From a checkpoint of a small transformer trained on Wikipedia.
Architecture: RMSNorm before each block, rotary positions, no biases in attention or MLP, tied embeddings.
Training: 141M tokens, 4294 steps.
MLP neurons of a small language model. Each row is named by its layer, matrix (gate and up: input weights; down: output weights) and neuron, and shows model dimensions 128-223. Each number is 500 + 25 x the weight over its row's rms, rounded and kept within 0 to 999. Numbers have three digits each. A neuron's up and down rows have the sign that makes its largest values positive.
Before each neuron's rows, "fires after" lists the tokens most often just before its 100 highest values on Wikipedia text that the model never trained on.

fires after: " the", " The", " an", " P", " O"
L4.gate587:500495477501532467491518511463493485488498483496533480522459522494480509502526461507518525450466510490457485514488480513486515530512461487513526484467537526505524493478539517469535530514478482510493518468520469516506523513525485464501498505520489540495533475479516534514499494504493536509
L4.up587:449474501530551470510513537491528515494510489497507495537460514499496503519514475519502500494494489460500499493505520485481539532484513514556517501508493528502495511471504440492543507495474473499439484490544486494496522499515471489501502496536474503529493438495496530525455521465505539520
L4.down587:512508528497506464542524511535525438470529487531542469495469490491483498484521500521514499552511508475452517513504520442506565501492519523499511525512488548499522480465504494490522510491474523487448489484535465487472524490479522497504516481528479496494538487529501530484495515492508523488

fires after: " c", "C", "b", " s", " C", " S"
L3.gate329:499506477520489461523532502499477502487508513530492499505487489481525453500481526473475446526498498462533479507457503508499543534523477467485510508501514516519490484513483506567541510484528501503496473470536508490477515505517528469543501491501503466502507507503538530476488526497540547502
L3.up329:449506491531512515500514502527539482458488522494540496482521472517548472494432498556497453543536505468493482479503520485568464492482483492525526467454567499539499520533537501513561474472500527442504485501447479494529536521481495492523505477501534494497488478467517498523447470506473482498
L3.down329:504530463562520519465518491548499530501486497473504498472544491512513448503496502526494494507520522464526481542480519491481507522498471500456521478464530487470543547512513517531482552501488531513506495447501464510507522515479487512515495519466541508471514525491512499550501501501487490492

fires after: " ", " st", "pp", "ed", " d", " to"
L6.gate496:484507527451552508522514482519517549501476485474525479497535504540504456439509480461460457485511465489475473553477490529504478497479457468509531529512464506532475476480496488432455522484491487498470503500519487505496485499500478469530489535510501510521491511514488491499478510533493466540
L6.up496:474540472478542536508504512458471534516462479511499494486556478492536472461466490496474494482482452497442497536508506434470480497489491491515533502495525474472498501458512456451520507497498519538497506500466489472525451487529507510543491515488504466491514467547493499456496496527459453487
L6.down496:494488493486469517517464491465507493495503509525523580485466469487483515509534490537499501479485516537511516516527495481479480457511497502535538468553482478473502471497471534504446501530532460496478502462472486509517539499480465541525468483562457538521529517526483466505484480534485473474

fires after: " s", "ec", "c", "i"
L3.gate172:466510511529503476458523502490513495496523532505521463507475472543500483474520508499496510485486488497471485500488452486525515506549515459519513520501551509516467498470518529524470517456493513507560446491502472465508479489501497541523449522508467472532493496481505491469463516491483479505
L3.up172:506501493489510494496518485491523515539523566512487478527484469517486495478506504486471490492505465516482519515483466508563507498507456442509515498488510472490545499487512535507476562503470536495527455506516493473576502497500454489525426521489498490540501496495499485479491501484527496493
L3.down172:489487509531510520502505515516539534515510475545543472516466480532513480464514492518516504521505497466530504472495488504502496528517500509457507468469464559524514448494476479515480498487473554516516516527514510477494519498503522508508491450497517519489505477492510512513487446549480507507

fires after: " C", "n", " Y", " c", " y", "-"
L2.gate62:499498470542514481504501520474484451487561513489493514495507496478494506507477499514472498496513466501471488541501489516509488477488496476526484474473481528491491476504479521501513463494478499496589449468479465494523515517523530437510513510517488529518478454451553511538475483453472527505
L2.up62:541446531578500509504454506499458522486516536531462492495517524475495497498500479498490524490489469511442497496538552510491476510516513493507499511470465514502514493507492502505529511532522489449500515485446502494441508495505462487510462459474567488546517497480473488526525514502498508507
L2.down62:453476502506513491509455478481517519499470499516478511435520488494536444492504484500492528530491514493503476468522479534488502536480508510488508514471486501483476523467536500490524469483525544443486531505471508492468479519536508561506497469476546445574506523488469521504543492482507492485

fires after: " s", " S", " ", "W"
L3.gate234:495475500522504500483515510463494494471544512493537508483534497506521561539441511479477491536499529506491497517479484437522533470545511522549486540525474505478499433469505482514499478545494509506545472499525474496494512482478494503451517473476531488498529530469526470479481492480510505496
L3.up234:499474474510487504498526537491494512483514531499469534537528495512520500479454503487450482483535495471528495462489467522467517506509497489550472477564491512501477479501461481462485544496499515478505501521542498492491473474462465505475495480544508472523495466537551486528500527530491468505
L3.down234:498486437492507513484465514518476489512516555515506530552503533526498494506490519501539531487519504522532475489508498451493499529481494474496490482485503516481476499468471494472465485466541533474547522522517475488486515514523478476506522487480515500509477477525514493493491455534497495516

fires after: " S", " s", "c", "s"
L6.gate335:518535479505470503470520439527516503507513525516520504513517472490500560502510537493486485513536498477520495472526476418494513478530505504518488518480536478463508577496452506515500524497505533465507500489486453504509525457505545498478514478490489491500453488482495485407486513487505501498
L6.up335:482508470494447514542498491500511510543503516482520546521499468531515520464480473514494463531483481495483513463489472487529503518505490441471504483467480536482519570500526506505518531495483504469523486520508494474502496440522494470537523484483497499484492468496518498452490527520528483497
L6.down335:553547483539493514495513532492497513464463474500491537492480490511520493453494484475539515460483535478494475457507529535468509500517495510454514476482483493468477452487445495512503467514500482489457526474475519453503511469481501494485507521496502504488546467489551512498472534468530518452

fires after: " C", " c", "m", "c", " the"
L3.gate335:498526478504486508501491558502505492513512501525496481514545497494537503525482479496454516522536500515487521540444522481502497468464473468470472490522479509540499498489519515454494470522534513430515531468529439473509499497494505528507511475496489533500501527468472493521512477504490544466
L3.up335:492501486481522499524452539475533525512468492528480488526516501489518477509521533487485512493535504489500521538442501508481465487473489507468509492521476504492482507496478517453516495520557476440505553452535481483476467484529504492530512474465497522523506520452458495487508462504485564453
L3.down335:511478467463531502474462495468508502480438470547485529487481455482491470496560562464518516530489499542497501480485527504468468519442471509518509524504520496552487464483503488473487515506487527498523502468495534512515500510488541519483482487465528481492480533475498461524488497505476480474

fires after: "c", "i", "s", "el", "w"
L6.gate619:485541481477563464520517507504524536468532499518469533489505475521468488480514497523469489488516509459478468510489466478497509520487512410489492501504519524469488534526512492491522479469457568519511509501544497558499496526494531491501490487542491494497510520505508531436467529470511478522
L6.up619:487427525512470492532472490477468516506492492472491446518424429503479529504503485482500500499470475492484513521480526532488519551499477502538483527463499503503480515480525468526455478497467478550495486539547491446538486445502491510460453521505487541479539517517517448536508510512473522474
L6.down619:533470503517497480526437498509502520494490518475553515502488567502505502497473514512480509476484493506522505511536485533488475506531481498488463488507492537514496463477475493504539468502489503460520502527543438453449519525516524479473457485481532503512474464516435487520481466508455506441

fires after: ".", " p", " o", " g", " an", " O"
L4.gate132:514511437534511463511508515470477494506493483482442554513531533477486487475522450503499506463499461461488481489503494503514527551473459504484515503504472545508501515524518496503505500456483495506499488511535436488493454523506494481511494468518482495491517501528514512511518495491551516511
L4.up132:523499522468531553463492519477508480485511482483482502494490561492493509494505506510512515459490472491511484499521501521508496533487544457545531486478484526480536485466507466504498518500502432519487488509514509527491476505504460536498491491474490490512514474543472522512524571478495512545
L4.down132:498495498547540482481497508543496514505552520523511520510490523494542533464513494524471470550490495461474504515476495469485499493483475526467482494522497494475555496475498487499507500533475529523447495497491487542533522535504495498480507460529493463510541524510470488522526524538486513468

fires after: " t", " m", " st", "ec", " "
L3.gate621:515543508513489554524488481453511516459506494517531466493466496521461483492518478486483497475478487496505492494484483486512512498482478476483497494506468470503516489469528489468483466536500540494502504472551479534518520532486505520525525512454531474497474454484486487489513502495555469479
L3.up621:454507447516505538493526516521508495500530478489514531455550469492490503528479500493516542522475492439465502554483524481458525485517449483493523492498478459500493512511494504467528516483493455494512494522470487517516514490533469495515522502510487485496517534521505492484511499479473463489
L3.down621:475452494475496502448527508519516493497523518487474533519525475492477537517466523506527511509491505517468497537487525513475546508522480489562518505479511491477504503464485534482520507500499468458473531527501543473516484491494520485507504481510468486508514502518489480524505470481473483488

fires after: " C", " c", "b", "c", " v"
L2.gate617:498477468482488494459499482534514484553531450538508508563516460528539450479457483481545468488495480514524472534443502495481478514511488447483477548524471536496502473494502474473502486500523476495497494503521519496500496553518462530497498490489494534492535479490536524494534503499478508481
L2.up617:535477482489508486507470497472507522480528524507511486455534505448489512524513539487442491513492503480482528485481498489540447445476495506491491544457542527505505515502469475532519547507515499491558522498485496531522486469503526470485466503488504482480438536491458485462485512495499534448
L2.down617:517487520511515499501454500479489504452573484494501499494521494464478512543530534495451492505483495506493492516476502484508478475504478482564523517484498490503500501486517470514462535556483507478537487520490479478525470503507495471493482506431505489461458516479473478468487522457507510480

fires after: "\n\n", " t", "."
L3.gate158:482549516501486497497502477481461511589491506509492494476494533449461534526479544498495489547499489468497530528504477507492485512541515514502528516461527502496516472507526549501523465471450505497510498459532496546462523506535482496484460507511479510474535496501517517497480503511493506474
L3.up158:490522494471519505526503499474506510565445480501514494470480539499459487519530521502487467561504488467487484472483499514460479500511514517489529496514520493516487510502554533500502474467490522559512489469510521515484505520516508489506496518529499507509539482519491515501479526468559501478
L3.down158:482496508448500491482517512510503491533503527462494508523531531504487503540491531503493487530497518464514521502517488511488450492506548526505519473513518505519525464477475562496456476473490531474441512510503508528483547511515529497500535525516499474518539540525517530496512484438520455508

fires after: "\n\n", ".", "\n", " the", " |"
L2.gate397:490500498501506531489467446475476469484489495505497500502516505512510481507529523474524491473511493533458541483474478515498539474456505450451495499479465516533515461499456487419506451515489468516513462488532506508451507507467496507499497497497490512531467446527516481478485518529496507485
L2.up397:504481511512470555504498483523487503501504494520465469504542525508502520511510519480528508462466520477516532469498516479478541478495496448463480492472439501523511431539489444471498485537465443540497449497516517466445526516486514525510520498477475478495463432522498451508514553520490491470
L2.down397:441472523487494493507499474447460455481486542486500491495549481507498509509528462484495496467493511520497517482495504494477493477471480493472464488510456494512494516516496490463482494480550482510477482507503468464462476525529539474516530507460549540528452492561481484533487534526472482517

fires after: "."
L2.gate357:464488457478519491445507510516532531480477485496469475490484486503502504508462505509483487516530505496443544506519485485499582515530474479541517477512520511541515499459507483472554486500466500507537492462485548452506487502470475498490538479496519511534543520535493476480484494465502461521
L2.up357:467527485467517490451476498507519535517458474473497488492477481497495498500423523508505462495545497516457555489492480455490520514525468472532507482504546499555512521480490482481522504507464526510536498455525547475555463491496499485500520470528505515530523504542487500525490505473491464502
L2.down357:487532489489523485508513546498506491498454520487547472531506491458495509507467517458477437509520509527467478532529495451524495543539509490491505514517511530513530495508521523442498506485457507511495496497479526459533499507486528497496512510507546526510475519498501518510488487482486487476

fires after: " S", "a", " s", " D", "S"
L6.gate228:480525482504515517475523496501532512518497445508516513493535474508497453458501527507515478488503490497525471497499490473483456552517501481460493496474483513487513479563485488487504473515538463504478482484455510493530503492510548506460491479561465462450458468524533481476514494481540526517
L6.up228:457489514529490511491572492526518501521486478471497527496506476473487494449499552514538478471528514550525497479540548508472481504496512503499567545498477475497501484537454534491498535488503493527478480489502508489515469503505517556470532490543494487522500496477532494491496479483524542509
L6.down228:466538500503469493468501512479465505488498478531517495513453486472488493491520465505506514571453495463488515483477488504521522517504505509506475483474505503491522487515460488470489470496520543492498535473513494480520484545466452513532536486482537495534542518467503498508496466487488484482

fires after: " s", " S", "s"
L3.gate178:453486544569498511480521498500514487498542514495498487500508528522515484482481526487445474528521515474502506538484482517528468529546479500498509483504521531550513466515509507493544525444484516520540503474545524498492505482471506509506495514499477460516502534507519505496466523482487509508
L3.up178:490511495503539544461540507489518500539510550521494517490469535503504531505460501491510486495529502447488477464510483515547443492535493481524482445516519534543501460526525515491534533446518522503515465468545499476497505474498505448467477498489518448534479529505494520501474520523496491496
L3.down178:474511505530552491477474509489513492495491519495451524510508502487486518483480488505519510478484517505569510493490474518518459518521554507533484508501471533494497462462495488481512495463506546472522497480546438495534515507506485482487503505481516478502501519483518527485471490457474519482

fires after: "==", "===", "."
L3.gate610:525512477446506473491452513513484507537464500489508523496538501455542503500478509504501500489507530500488535497535488525489525503529511491459497504481523482532504482484533508474512480527500431500506525451492504485512484454505459483463469527507485481463511492486478489429500460492520459512
L3.up610:478513478467489519479462477483498534534478518474498502473503473509508495519480490446511484540487484492479506484501512501469517491504531512502501441495529508526476509503522487495530480503451496519496503497508530516496494502504494454513494476479524514477530508524505510480520514494520459535
L3.down610:481466500502507525494471504508462512487513564487466483539509467446495523512508511488495465473489540461460508509541489501519466495480544501473532514491501515483522539519485512469489548522465517498512491505531532505482491529542510494496521528494518517503500523490548539511505528473475473507

fires after: " s", " t", "ad", "ay", "a"
L6.gate471:486514489529491536539533490500554519501464451528502546477471480501501507545513502494504505501486523502514543473541490497456508507517511469488531532487490525505505506504508540466496532517504435516490444466498470557525495468516485494467499521519451454493520536487516468492523501527543498496
L6.up471:487533555490555522538506486488460511475480498468521522485503525479495554479521490459492490504502507553526477496513512523519507524524464515488530510509536566509507471506466485502477467502506480501521511523478517467469564482505513512457495438506507482505518485458521503454525523515469562523
L6.down471:490497494500487510531482488494517564504494536513501510514529458510531479485493510588505489497479511520500449528519535510500504481475522478502540543462478537500500498486543537505528499510491479487493508480520498524499452527484491519531533550508499489540435485470487511527476538469506525481